Weights of a small transformer language model.
Training: a variant of Adam for these matrices, 365M tokens, 5568 steps.
MLP neurons of a small language model. Each row is named by its layer, matrix (gate and up: input weights) and neuron, and shows model dimensions 0-95. Each number is 500 + 40 x the weight over its row's rms, rounded and kept within 0 to 999. Numbers have three digits each. A neuron's up and down rows have the sign that makes its largest values positive.
After each neuron's rows, "fires after" lists the tokens most often just before its 100 highest values on Wikipedia text that the model never trained on. A number after a token or word is its count.

L2.gate708:492437465446470541488466518574549566487463437466511511562479442430548467458516597571431514472523472479494563493545522471529544502517554526602489466544395451477484564487486497424568421541503474510495509498551511470465525487507511555515516519564479489444568464468504558486527572460488507536
L2.up708:490476487522434458523508519464550463485487449524464587574508428438495487406472572534474557507493544523562550505511507507420507467489504544562540458520456474448493535510437469432499521504398464546474520468510508489418503509560479513445529507523521496474540482509522542513482517457422553552
fires after: " the" 38, " of" 8, " to" 5, " by" 4, " from" 4, " at" 4

L7.gate565:474508524475507513527572493550489551460442460558538443551511458451521479449502487504505559565567472487504506519550535476537525524450559509541495532511484564490562567491493464428453484492546511453510476542473482468544533487528481534536537541548477524540505518530445475450431507528446458461
L7.up565:525396437431511480492540521501486531473535482495453492500507393514514501503525547471511606531557506448526487470549455477458481541518565550552454522484511476439462559544447480422500452546573545432415511531474446464484509517487499560455471493519582549483529472522526476460418456535472511518
fires after: "," 26, "–" 22, " $" 14, " mus" 8, " (" 7, " Ref" 6

L6.gate428:523514487495552504390494604474476478527484459491514574541512442457487517552524478428420478498520507487495493473450528544528532437458511481569553532472460517464471484494474419500550484498488454451489454461471529546506499546540491435457484523511480502429634452506486502486496572521483493491
L6.up428:572532499459530514557486524455536482520435519499471510540536499484487474471499525498443462446568448499463512437502524464470447501466529511523594504451518535518494499514474444439478523445584556585512521513491561473467483529553516546490482508498497591527502465452442548498465521445516515542
fires after: " |" 40, "|" 10, "-" 5, "," 4, "\n" 4

L13.gate635:525575509526472497431468609457482564514541479494502438492497438502511418525560510484427484518523477490498431388485547430577569481481541452564493543517454549503552460421473434551540457498544511491483521514558414508550526528475600527485472492484481485418484517536501509477491561480505441499
L13.up635:558523583551487503449510504435542425363460565504463460537536530502488453479510492493518463503486465450431490501492529515573492515462512510520438460503534518459460439499571485512459426483493525535507428507461545512461488450495470527551492507432501488483568533438549513481537551529483505517
fires after: " 0" 29, " 1" 12, " 2" 12, " 5" 7, "  " 6, " 4" 5

L7.gate1016:519570539472454613390513486583480468437600446483471566506565472524498563434477523548546469550514562492513443540479467464466422465537482461538511473510485458445533529534506497525538554605486493470528526454425506434559465545448566515499477555503525524511454489491507508495509548452455486475
L7.up1016:508528494453513612526477508513504479459476584521471508464499452484492511533491504469449527482522459510480527580494456569501482432515515562502453434438463470413422533480448558448466492541555510508516512561523505437593538541474501507536462545509484466537535556601512514505485498524554477506
fires after: " |" 38, ")" 6, "t" 5, " Smith" 5, "\"" 4

L7.gate802:508536449483426555499434513557461505445443537452506570484529515460516544501554447475486550531496578463489525523487508492426472459524554517490521508458455513463612497512533510521518485553565458477477510504501509512446495509477489556572499549525506501481498519478465535509519490530415473464
L7.up802:477504396487496521498490419535513441513469519427579419583488520509508531500561508475538533537459525534451457513423498452512567575491438531543487479444540524475497477460565514448520516525490548457561475473508522473570567479492488468478479547477432498509397542465499479584431509471485451496
fires after: "," 66, "." 5, " at" 4

L3.gate378:506492512464525509542555466514427542549476506509452466510457448457505430448465532536522522533491454479485525546581532532540542546534519513523526485454457553548522443448507474449537485479543514494463587509482512467512512493549577483500512447568446473532573505503537540461471498528538508489
L3.up378:513478440427465572523518436524438453496495474442527483567529415418498493483494454491461592505588469483512550533477486531453543493419532553506570456453516436542505540504513558419494603491449485429492544469495536456488579499534481531490505539511458565488501476523489520507528493454566598566
fires after: " in" 35, "," 24, " In" 15, " United" 8, "In" 4

L7.gate366:510533430558504507478485515569527494478496445481520509505442434453506514517428477490561512515488510489459564549523579508459468527489557521516498491461500480457517498460457468470392483486538453508492530393545470495451543444450491468497557575383517496486513474536542531459568490553549518546
L7.up366:546463509525501514419537511477528502473491461479495483496462480495517536539553533529469593496546500502480496512480435574509556440421492496503570556484472545482503496521520568498455482459503418502490519484564502463485481510512570435519536474472525463522518432467501494475515430484501524510
fires after: " of" 61, " that" 9

L3.gate400:516511510392477502538547522474433471533535568443463459446558477527512501483504501503543507573426593459495519441509510457490531447493495509510463507529513552508552545425436442512510509438494540456536484413461535497533557547440457419570525543480477471510449534469542583558417518528510451434
L3.up400:427572529425456476512507427503527557500525480469517478565533542524457454513502514561387473460508501568508524415468493562527486533414521511528527512385455559489475542504464493449540462552573538455490502457487472482510443452534477494513496496536494570502456466479550444514487480457501441498
fires after: " |" 88, "|" 5

L6.gate939:572537513434442495512481501512501491449531482443470558506451449473539473513482523510453497591501472518515570499509577595535529465468566531521504470497469542461469524515503450520574517551489472556539503481545404501542471487427506581485556502481531476501478540516476445551467494467482465508
L6.up939:546482475465456474514452529508502506510549558453443555472486386514557417490550492494506460567441476495515472533405519476467522499465555494531422497483491465495475511519509471470510410420498525473610482465503479480445563461374537546486548558522504463478501527477486558497481544467505474467
fires after: "'" 20, "-" 19, " \"" 13, "." 8

L5.gate689:503608476511440484402485509500480501493467512527490551490507447551467541473577504494509554512497423503482563468526494456508512477539471510550455480543501587482492468527529492513439503597529436483515525487504495550447513517450509444454504501510449466472468458576467517437515527505525460514
L5.up689:501511497481499504481442492524531440437471510453495463469506465482453487553518427415484616492460484451522504545495483493577514469469455530529532483527547473477508491546512562476486503565589485480525513423465461521505548474454418549506531532488500428511598516480480530500487415530464508461
fires after: "–" 21, "-" 16, " qu" 5, "," 5, " co" 4, " Co" 4

L7.gate852:504533520554465452567491501501517480545536574535501452485506515513498479449517470463397505484577446474475475455468514514446495441531538471551477556488474592471505506457534460539469515523482512445473495503499476581535479499478483572475490519467524471459463495534520555504499526582469504490
L7.up852:489556557558553506456430526399474492408475469508471597561509467498458578486510516475508498469483443462557514484611424516469528484511462517507491499524486564468459548551450436476543539466480464585514546524539502560559518487515495519492539510463467494522569520490498565426537561551476510490
fires after: " 4" 11, " /" 10, " 1" 9, " 5" 8, " 2" 7, " 7" 6

L10.gate984:519479437448452626525528422572544484414413483506480597508496480511495477436483491476454460459508547465503456446579482498484492431543499556507431521447524459484474521492468514520501445560477495512531548497475462486448488501488479605478502567554495491454526492546428525490492494555463507563
L10.up984:548522480434508556514487466522490525437443498509476548483432492476510430522527479496486452521592552454472474425556506455541492446504486571541488507484510411506487492444574509533494494555468514516564610504439494419517553484503531557520464524508531480463556464518491475537549463549440521514
fires after: "," 63, " in" 12, " of" 4, " (" 4

L12.gate969:513514428530464472531475524472557496460513481524479538602536460541506544505535457493506484484517499506504519411447560512478539487556492479539473500496500466437563498568484495468518535498543514521524455539509483500449480423380514530535532598578489539513520572456488505444492493512474413477
L12.up969:523503473479423516529583471445529489529592475457500548559518445531518468459553466524476458535450535540526522430491451415515540473431515478526444455500518524472470523560497462495573604417492502474536478521392495540479492516500538529584438492515530506495449496489521470533481551516514457466
fires after: "." 29, ":" 14, "," 12, " that" 8, " \"" 5

L3.gate655:515491461573521560539464530571479519509511507520503524434418437560549509537451535485557496544509583413424475449463533434596578498511540475484503502471444499477579487443516462533499440533500509486538522463524526452544475557507475428454530517499498492428503496489486506431505502547571466498
L3.up655:471437416569581551556492472522476533516443484561522544503431513456521539573495538489607500557564556446467439401442529470491515510470494507453479464473450484451569498507550500493523490572501502453537519468501508489542473570537460481483528497498506500450510530482532469462533496509601471525
fires after: " was" 20, "," 18, ";" 11, " |" 5, " is" 4

L6.gate238:491515530424507476507491528487546450448532548416464518459546492509531531526513475540457574454510573439494553389449553530492512564532518452493452492510465591507567456442505483487453440576442473524526492478549425544532474535545517379528468469507567486478518485514512442474493509542430539485
L6.up238:561497475531497451498585490526528427524478577496468541470555512440469525524482480555521534583552511476495486451470540527472444485491491464520513506484448504489500579511462494527425510463475462436579523476459451495533472500517434476486555584545471530434528460484501572573496497476469460441
fires after: " |" 36, "|" 17, " one" 8, " in" 6

L6.gate90:560564481483458579541432514494458506510483517433486479624568473493487474521486514518538465512465496448488509475504539524540476516507510468541500456441517458434521524475474501419561439549565444514568499524542470466489523502530533431465546551509565490413488449511455608568477468499509438548
L6.up90:531533402514525482438516498509409482460476568601524479518482513572557472518520591520565521504461462455562504485441507533457468449507445498564495456483544478497544491513513529423562523513482401503545543558513503529501544464478536413504509514534530510467544461505463541466468569497499451454
fires after: " the" 66, " The" 4

L10.gate367:542474484488426485525487499566511557473484437502490537536473494427504520525574458496513445475561529470507508518452533551438468497476555528546488543556510454511547546488553498541529532528498433522471532475499487491455492507435499547446490483470439524448531500570500506480533425516454483473
L10.up367:505420477473462481560511502470543551437480450552508507494462469494466574516560471530520462435503523481470456591456510512419487472492549468537434536571534498474531542436520464597522537550508424540472528474517442464448468560433442526487473494482501526509522477516507481452588460478444477537
fires after: "\n\n" 100

L5.gate289:514505527482445565458518542546520447439479446521449542574491447509492497481523388520466538480394550475492493518449476523529545510454505458454483538544473471497502552604529540526457520587537527514496524489547516507379501539500515449518522504543487545527490442490488515578469464592492474524
L5.up289:512555518441440507506545409511483469446477510498467420491574441528460450522553479535500558531465550476457545451504595480467476515520487490526474451423568448532532473457507500465501469466509504476519565459413482473506531436418492519553521475440473510524523508498491576527488532495469519499
fires after: "," 36, "–" 7, " ex" 5, " in" 4, " re" 4, " (" 4

L10.gate115:561546516539519480487523470595480521511515429520535482509439489535583460500492521492520467500463477474443524521508439516533580531502477505498491436466529473511585508476555460521491424468504469479549552501526553601479535433505567506514511571473460518494574499504543523521508507553445502569
L10.up115:510497489491450511420510474447546457514522420541512525462449493547517479427585530530559478497464475452441464540471534549466566496481521490562474456500508427523597476482489539521451538501534505536493600478552490539511478456487529483521490545478500472451505499495475464526525473545492480501
fires after: "," 43, " that" 6, "\n\n" 6, "\n" 5, " of" 5, "." 5

L5.gate933:569555517520459480502459551548480476469552500473469525563506445539619482496541537495488449557479514469498494469470572518467500537460482566512458537514559500465490514529492474503538482536446490445570542530413511475561525428426499546460547504544418487474504569479523465524465522514407411541
L5.up933:536491478433501568531561494519408513536463543502482554463465451504489503499513559455465448507476460430576476529534515495479488450467519519531453467440540482493547528491563558461433523444487581518464528437494508527539481535518521512500489501455393528518531538494454405468452562535509506542
fires after: "-" 50, " (" 25, " \"" 5, "=" 5, "–" 4

L7.gate954:547478476507448539539504496512519583522597480452482451525561401478547403485518475439495445439501490515461510446485471445529520474491519563528544496518495536475529496389441446501551471528556436435436477500442496565461491533444475488459495485506509542438475496518487616482509515524475482527
L7.up954:558500434536482515518514504445509536513582474492498496546539393548525412480478510428459456458509413509436449463484498465552529538504538533503573469490466573475446511406405501490502500497543492491537509492436506561506512495496470425520494456532488503445461482460528549514533526484439480518
fires after: " |" 41, "  " 28, "-" 8, "." 8

L6.gate868:538560446543486533441519552469495530423479442492497479479495468486480593476544514490583480535546567492535442456452524513487448466501474472499522580473467508572522442468496483510546497570498465538540545558545508486518509516472468461555545551494453525514547454534472554528518551526513443530
L6.up868:475509444465513452509478563493477463484427505503575525499519453548554446549590500501499554566519518494505476514494485449514530548503504501504572464411513467492512511490526498452551517565398535507498519580513542536458574472546478450548490557505510504433585511460453570433541528495511486496
fires after: " the" 43, " The" 10, "The" 9, " his" 9

L2.gate17:503502482496510460528499485593514513498436478518399568531551431459594464430535495576448476448458493462499455519508498473471533471437584491616467450498472506480488480526534531493510458493443518483437510447568544470433453453526512507457505472469503527473532474458492476464498593565506506515
L2.up17:495474511481493523536565550540552554494483484563480516543459502483598464528445513436485495400529516467436512535482510494455522490483500500453469473556509443550538555538465514476556445516450477410536562440496505479437518474475580510485555522494445488524517556545485533498441572521542484566
fires after: " on" 25, " In" 8, " the" 6, " in" 6, " from" 6, " to" 6

L6.gate759:466505476520501525510516495502499492547544448508494518542460451471556483446456486520493555477437522478463506434458433551519489504430459490552480444464487481537507455546447391477496411484480424544560489431481434604545431538515499457536510537543441490497470482450580488506505534575440427539
L6.up759:459422487552459512500491508448471494556576513474515527502512452492500573473514510482516509481477574505446517436397535503500537437411449545498527475529511548551421481479489515522580530482518457405564431504441492487533472467541502441440440481526494510489449514469512451519499535455440545624
fires after: "|" 62, "-" 10, "\n" 8

L5.gate961:533526498628500464430528606557473516490477444491493467486465460521550548550464484503489460523423511477525431415531563542524425450550499511564522568528516476369584487499582461503580542499425430528551476508537541502487520459464574431449485545471453500524531468504458522506496439500448511555
L5.up961:504486468552491439455540538445559553431460478462533489563493421605524486549529518443510519523475522440528533430455473497475496473502495478502551532553506438500469465514468498495531529532421455447448527495520498491525485567489557479454506532544412539445508523525485517512564490467530506408
fires after: " the" 18, " a" 13, " The" 10, " o" 7, "The" 4

L3.gate759:456443465474516532455550489495417560500499483393405573458542446545546471519559543536513543476502441390564455521449512475427490528524562461487532498489517492461525550500504520586515527400519449449498472468467561534476498467472493571420499494584529535482559494497506502546442528492521519497
L3.up759:415453424508490471488493489471517495456434505514507571516461491523489500565469523509468521452476483441521454569493472493503471492460528512506431481460453513479469548512521500509484541486433497458508539433442503504469469521541545463522454410522545529456527459515432525538496500435575432523
fires after: " in" 38, " In" 12, "In" 12, " the" 4

L5.gate242:612481369496495461495459490552501486460502543447460575538459414524492523490478453460475498513470532569524519511567559492519517473488497516513472498535488470499529459506504467544607529476486519427498460463505521514518539465366491552467525485525484460449504503491511506453489526519464449527
L5.up242:574430502455479469494439538507504555462502509468503513432475544482524471509482473461497516470466549460495462580546507460538547446439462460488461396407492464520472524483451572509509548473503512538472518439434482464442482497454501546453453444494417504508435486451475523457419490442459439493
fires after: " (" 20, "-" 15, " Nov" 5, "/" 4, " \"" 4, " ne" 4

L6.gate240:552464488451492476513507540500486526463525493451500506554450424529602496495462523464515494588478464490476477549505563449460504495456486544554384508465520480429552516514510434456538475463520498446494496497442513556497538484429491530394489497587454480486518472525440456453485504531563431555
L6.up240:557480503375532469439374455512493476503469490527500502552424492481502535457530532547543543541513528513474478532484467534505479552492481524498443446487571473480460534488506513481421507491507460478543499455477471500554513509447517498524449562607491454454537502437501395486510527502508535426
fires after: " \"" 18, " (" 14, "\n\n" 11, "=" 9, "-" 8, " the" 8

L5.gate302:475512530444530503462463447546516551565574470476466509484514532494540494397501485459500506530475499471449445442450517535533444496529486497543483534517460505439521464512401523419482496497499477495533511562513478458460519454525496545417482507453494581466493489464515473514497500483463494573
L5.up302:498478447457551476483433434460475452570495433454530505464503407551455572505518515575546412488527574511488451440473452496511542485446475412471513519438538523542426541447497470496492529440405545490509474487505553511554522552459515505534480506485517499463517486508451515517487483566586529588
fires after: "." 26, " with" 9, " at" 8, ":" 5, " was" 4

L3.gate897:514494524440473513484523534519462540547517524487449488493490414495536459397513450548495511523488476456467461531522497511508516402459510569562518457441458533582501570503552488482511498429496494530469492503474523544439517534561500536490488488491468525416568539564486480505457542497504600517
L3.up897:494464496451473501528506546510471476465484435486484587490460444477501430475522505593398510504532465478455510480470507451399553452439494449585447589399494487497394497528470535481550462505494491483540479458454490478466486473555525572415503486526543528459513572509426486470404486376550548479
fires after: " in" 53, " of" 6, "In" 5, " the" 5, " U" 4

L12.gate958:519582562483523513465562521479537505503539481454491537496516479517531498472484490489526516475465519529539508487550522506554526488521487526531556489450526494496509544435448446542484504401501504440463519409497548493442578493535483488535564454504522451438450502385474509478566527497526463450
L12.up958:544537506466467487531473510502475473583528510503518481463497503452520537523560575515468457545550546474532527476491514572531534486429523525547540476447560563503529511482516547507440503438606460424476504495484507518488517485481398544556483571492496453479539528423464492456526455461474555477
fires after: " |" 65, "|" 11, "\n\n" 5

L7.gate582:486527512526515465440586530515465534519538503469433506532548524488518468427475510487503493516498536468463493474523439515517526522492507432514495594442480507436446449494507386519548446522491466502520512479438547503426450529490414535529448499525445555506546509528428527528488501539424477486
L7.up582:493462512494456435494512497555459461515455489526498468474537496534522532451507507445501472483540397505523500511431485524483543400504448519560494512475534531441501581543506522490523564476449578476570505499472510534493448488428477547510546570473423496510506495518527522521491541462499557512
fires after: "." 49, "," 23, " where" 4

L7.gate673:525499475576439476498459567523469532566441509471500438548511477496500518442519565488502485521574512537477456459542538483606503455501523574565524490498455534486522548476503451541494449442511585470462467513570464518598387522523494442522500544482556491385487568466516448551534560464517454478
L7.up673:454484515496510451499499564481442483531508539455513519463466463511589509467527560472454503488478514515485522568513547450543506496488508536581545485452443479515529446540514488520492490519534537520458490544469553549525557524496419479585525570473534455558532539519506478508490518528521502504
fires after: " |" 34, " 0" 17, "0" 8, "  " 5, "|" 4

L7.gate292:525493534515477533439483540538497487514534430469506449495436460524529492493507539497558526465535490511450537487513540481502506467509511518517483474419517457578498500535465420437521429508478472478503490505565503545483521487511540457508511578547517546502495515572509578507480514519470479534
L7.up292:521486496557523579422516478537536509507462463551484522440559532526551541486450460483504507477520498480416476563469519642515518473493484512498508478518538466481540540551478518501494491533537456543487521465521512479452484470545433517450471520532497547580493450571470466544537520500527515481
fires after: " the" 32, " The" 16, " that" 7, "'" 6, "Wh" 5

L3.gate425:497462552482459522558507523520528495495564542431485505448547451448537532637549552518530506526472555417493450436454500487517511472548485498521525576551430538486540562439475487540500553473484501493556512491489462543571528505468447450514569526473520521473486480445497470559447512461502442511
L3.up425:516477524485461525603516495518511505534519564496458497462591502466567518505560535561481491554451531448515486470526440448474477481549478483482449506526500472422532558447488463488478512508489547545534476432437434464537516502507442480533559447513496551440445508475463495527502549482471467519
fires after: " |" 42, " (" 8, " 150" 7, "," 4, "pp" 4

L3.gate623:502554465455486509569518513513576459450495544463511475482500424525545547456478470503484523484486570469481457440500531472537540536512471548505463447495489583470458487425509548454449471549454508539510534438533485547572529547556499509551539537502491456483416469486521455527522598560520489457
L3.up623:535494450487420515520544498490489424436568542465560544549529419464474597483487477509541541449454587541571468455399565544500522507503501529533542530590539549464450525515509601456527522529484531487489493451496552589496525495565518514437490542446446527506494506465584461533512453501434498518
fires after: "|" 35, "-" 12, " (" 9, "." 6, " in" 4

L3.gate873:415536492532459502499507501536505478531509534477451503439513537499582491510545493474527524506497556481498523469539488537443538527488444443509480523517431475485522534498509403498478431472505533474523530521451528583487435488498435506434535541496478515526453521528521490535486545496565519498
L3.up873:517557457575494450486496512461476500495466499484558490509580459481468506481529482378446550515614461473529485502450472546485486491525505487487498503556490470466495539498514527456546540574433562430466500537544498478512450493561486400518405517503470531470494541533527506507459556492504447521
fires after: " |" 50, " where" 17, "," 11

L10.gate686:530505435516491483516553523529565486484519476491530551386462508522466541549571449481540460442464507480472506512436509478397498471556540468546538456468520495514484464425493462541521501492470474532545526454514434550494444529421437519518479509481500538481477437499486450473531469462439433505
L10.up686:523468451494523471496505542460566519518501450545486527477497445495433535513546451532523491445481532553479407580432519447496477452559498477514501530510525530518576409453495472542544526626514475512497489499429472591461488574417459507486473543519506474508494476466485470443559476473453497481
fires after: "\n\n" 100

L2.gate576:447473504451482485493513550596509487477521492459441433488467508528553504437516474543469503532537576499461561463489474495492483428470506461536478520530441501518533489470504410515507417484466542492477530499502517507496414562557427462492481538495464419512498509446509527493488491492528501516
L2.up576:476490501483537480524460550526533476463503521425512507457520503519467458455489439547509553453515523467498539508439476518515489453504493501494578539541448552533501579471523525429509515453476546516486497466514521477426428501565480504490512474475471509500526507522518473541495518395479546450
fires after: " |" 73, "|" 6, "–" 4

L10.gate636:451532481476497483491545522487553545494537493499440508527468473453569523527480465510522432472473523498463540442548483531452513513444550458468410483503456397551443565412485488443456466459502511452459560464475473505430476522405536478469529455585520513510516506490520504466536473528525521460
L10.up636:535451448502510407566488446489469451500568481545485451493526456514462551469504509484533552513507525476531488514531476497508409437539552477490509579510518553547525529454509508481553517461510498581494471468454520431488521498478445481459429507508548515448561461545505460468550496504489466492
fires after: "\n\n" 93, "\n" 6

L10.gate888:534535468400444511529489442567569522479536476524515558560549455382487537473544406495545449512525546500439499516448451550461517514545458499506483522509501493462568501518461497496556511558579487585571503434479453510445457567478457547522498527445472590443508579440493487514513443555536451459
L10.up888:485460475468484475576507487584545534479476493531485473533435460457423522463507457537512390481543505476502493462495468483492485592539495521521472515540515493509535571506506508567477502507461478555474517463488516487466535511457502554476446456410468540483544511497503517516530434555517438387
fires after: "\n\n" 90, "\n" 9

L3.gate1008:509476588496487522485589552550517513494463477531552496440487562533588455561552494497552530522605561398458433479536525459437453530524494483538510560487470560531520453495486504570517393502433529448531560482463475494565527535496494464526526506527482543470528492539419559476509467503470438548
L3.up1008:504463524456493475497476504518495512530506503509526509497455484436506563542495433515469496525444586481506460400484466542455493528422458436541516560534465479472497521518537529524570573500486520479463496548504424494594493552450533497532489517471420553502528499499449432527443431472498496532
fires after: "," 32, " (" 13, " was" 6, " and" 5, "s" 5

L10.gate870:497477510481508490536531493506485533461513523481434600509469489468493474473581514529420411524555452515482515547550449512511581475547503559520446476472487502508522533432491483523552492523477553525560525504483487547441484514511557513500554599568442511525535492538532532468528457526513476496
L10.up870:551482455544417537499581474535470597507423462488471517511419502534446433477478498507555491503477447481539479543531480484472494504444531574517525541467547450486549557511576453503535517548485460468580545495546489484502476481505518570481477559484480525426508457536499469497451489421535601531
fires after: "," 32, " of" 24, " in" 12

L3.gate643:463515427418503505478485441524432512472532509489503487553528476486529457451519470489507474522451513522447509500557457542532503493582525484512484484472445494511567488477458472481486465465547532467517488498522508609491436474504515482433525480481378559486447514510491522541530533472563520542
L3.up643:459513488468467507474448452538496455465590537478508497531536462480516533443490483432442480508529572543474527509489487554563439487575506430508516476485458486504513526474419527476498468494575513468504481484602391586534559450478468605506439526537474501479461532515539520491508552500455491475
fires after: "," 22, "." 19, " a" 9, " |" 6, " and" 5

L2.gate497:486447502559503447416464558543527490475455479481536484514487496505543480570463446472509569556528540425474541537496440477493539479548567432503510512474434499541501513545481490557493460544506416522510560457507510493443530571519476464544510578487513509506547457486491492425536437564527433525
L2.up497:503442509508544530477558410518551544499516479509548533429507484497563509463501482469496544434562456536523488471510482453453519497559483491470446494422471522600528528464460491457494527521472471528482448496477506460470476499418527500463477519478506466483519474511548481492524512561532502535
fires after: " the" 42, " by" 6, " of" 6, " in" 6

L2.gate5:532448525508522551533550486522475499484467483577532485478523442472477500516521466498503610537600502376509480465469534491486493545446470562471521491485515497471469530497522503519551493539507509524533511452479521486515516523502536450470503559503499484473498498525448471476442486494531480439
L2.up5:499414539462555486480566447494512490472491474467498437451488502518508526462513440478509471515522456467509525569500462505508542484481452528527428471544426535509496512460477514483514419448514487513537464440442461470577539552454524460485419469499440475466509557442444479528467434489531448443
fires after: "," 33, " and" 17, " are" 5, " were" 5

L3.gate814:514540446493503508383584501515508536511517432513547487515511520510579554550527518545524451505496523527526478455467513530535518499558558492533413525537505550532604430453522463524481541540455427528545512436496527463463471591501542452544577503495470543503488503552486527528466520488469434460
L3.up814:486527490522517517497491488525470518541471471511544494507505453475480510542533488551510493511535460567529620468461535451563475512560470554482557449425566478537512450452466525523514508558565487514491524512499533456492473540517522502568500519532500534523511487492508465534489480451513514416
fires after: " The" 27, " the" 21, "The" 13, "born" 4

L7.gate609:516524490592431552473505375491561507424496547528462558436476473592561567527490426453525462541551566477478437443453494499473525448454497565449509539543483501487500455422497468481564488416501536455540511496435558481476543495493491516453504597451434546490511519486472571505448514504521525499
L7.up609:535467485501491474559432469480464525515565499501530480570560561420509552463508570541398484541500457463512507523489445499464490568478476494537515500511519521528512520448480540438544479544562581467560490541498521487526425494500477459487512479489525564539472513493472513493444474449501453516
fires after: "," 87, "/" 4

L10.gate161:497551449476481525509527504485530484523534507520466508485546483475512518519612444512483438436511478548497457421427494589480553522532498444495490485444471489535451519489493487544543514510510536561538467463453502452441464575461471573432459481538436492477498510576440518510512481521553450540
L10.up161:473535443560460485522494508514497519507582503457444486453500522530424516521478540487521563474437564493460505492553522534498477457544561485448437525517496543541507508542478470517576553491509443538534460538458481463378527447503445509483449541472578574481508516478485555394546491519501485543
fires after: "\n\n" 95

L7.gate66:487581465444509549517555496510483513497468472496461495525550499465515540505508420561515510479439511432472477543496511506535460484493521439486546509534518555489509504441512470471526461501539552498521485415528510411462506495488551515480483508457539593403504413477472509564466515597530488530
L7.up66:514536546492506528543500507500521556465441517602519455539553506481498579539546516500571560521541576449510489411466563513509507470450534505533513519520598511545442492456509540501517500557501534456618488414523514440488515565484570530481501541514491595437469428517510521512513472510490482571
fires after: "," 93

L12.gate801:477483539469395530420458500567577482496502494508542463532524438529499554425491445501514470537525505498453505569508462563501552510480507496492482502536450497488493496456537468528541471563537454491496507532501510520595503526461544483576557512491500490444515586570479472503487488516511475526
L12.up801:533458532502505532489487479526535530528463541537504429465521408537507527508415475562543507481628506505458465492545437550533511466473513526518440558465498558491494478459454471484487462484503379534557540600511514467524517472428452503528459438469467557484594495550518573533516515561523512522
fires after: " |" 23, " was" 8, "\"" 7, ")" 6, " Format" 6, " -" 4

L10.gate441:500508545505549475565513416530518511413465470499517549449486527451518462488492459503466450499517485500462492479561518527417505447580578530595458504429453524449501495458487497508478564468424476524584519474448479478426514513506486514517485524486457506437524434546497553522460497520527494544
L10.up441:536496464506545531547523493517487519534435443477562518535434485513486411568491480538522439479518576524505565526482466477564485454521517520515508464492490423560466582493492460515534490583595507536495545522464508511516543421498565561501484543541517509526512390461509527501568467453487518544
fires after: " in" 24, "," 19, " of" 10, " the" 7

L2.gate822:518478501514446533475471469478492477472466497530541502580460503499522582542506496467495530518505532502401488431367558516493516514520502527501533473484511515473474509455539492471524512528526562523517568539528472512541518495451516488520488586512487602488421495566413513450483473548488397505
L2.up822:494557427507525499539479473503470457485501446494481520517575534595558510514516456440517477440555526495578545507484501534453562468542537579533489466497497405418438541561493517471408543480499553555534475510441531488524451512427523554504558529428511546510508507446557540536587494525544557470
fires after: "," 29, "-" 13, " which" 6, "." 4, " and" 4, " can" 4

L12.gate409:488466533502489535459538543487524509528490485447431487513530493479462425482518498539561461479506451444433451442503526474563556522493497475578490501449439531485508518428570433512518523511522531539533492600517419584458548505459562556521480483505527526491499480530467449427497567517448474548
L12.up409:496449473597528470504475524511539465473489514433504486500527528499475452559508419446556447507520486461467511411509494491535530513502472453554497474466462593527575538516551485503493484516546506546512512553437412579521494504482524570471429451459463520442505484521502465426502537456457490488
fires after: " 0" 44, " 2" 12, " 1" 11, "0" 7, " 6" 4, " 3" 4

L3.gate501:456491437505513506539546537519426501468492505496447481534487521556533516446521491531457532498551570435526484455530512577531495457504457507517499442492435551492484545481505478495591463492522540478508513481490495515530484492565584489503483503559477539497517490551448458510453499519491416548
L3.up501:495487480477536507479506470451530460437504507493581474504554501526535517482509568528427475486480473470527519479513451526554511518482508513534552537438491511468495528540521488444528566540507448509501475486566457476501494549485460431482452496388526547467440410486494508544522523397519439497
fires after: "." 64, "," 9, "–" 4

L6.gate804:424495486495503518553525501501533595456495555549563454602518513475491479484498477510495577474504516437479529491469554544521569495502569477524501469483458576518485473516482472508520549537481542429485510509516501498528510575581594520451485497559561514493461502508488506489455547487516475577
L6.up804:519417502481471524532537458492456478443470513549510476490503508503454496477450491453540508489536501413565485500541552503492494438543555556508507510451564531449564539526480503416512451550532529472562517462468544516482548583521572482534484574470490586437567413518479530514490472504520509568
fires after: "," 100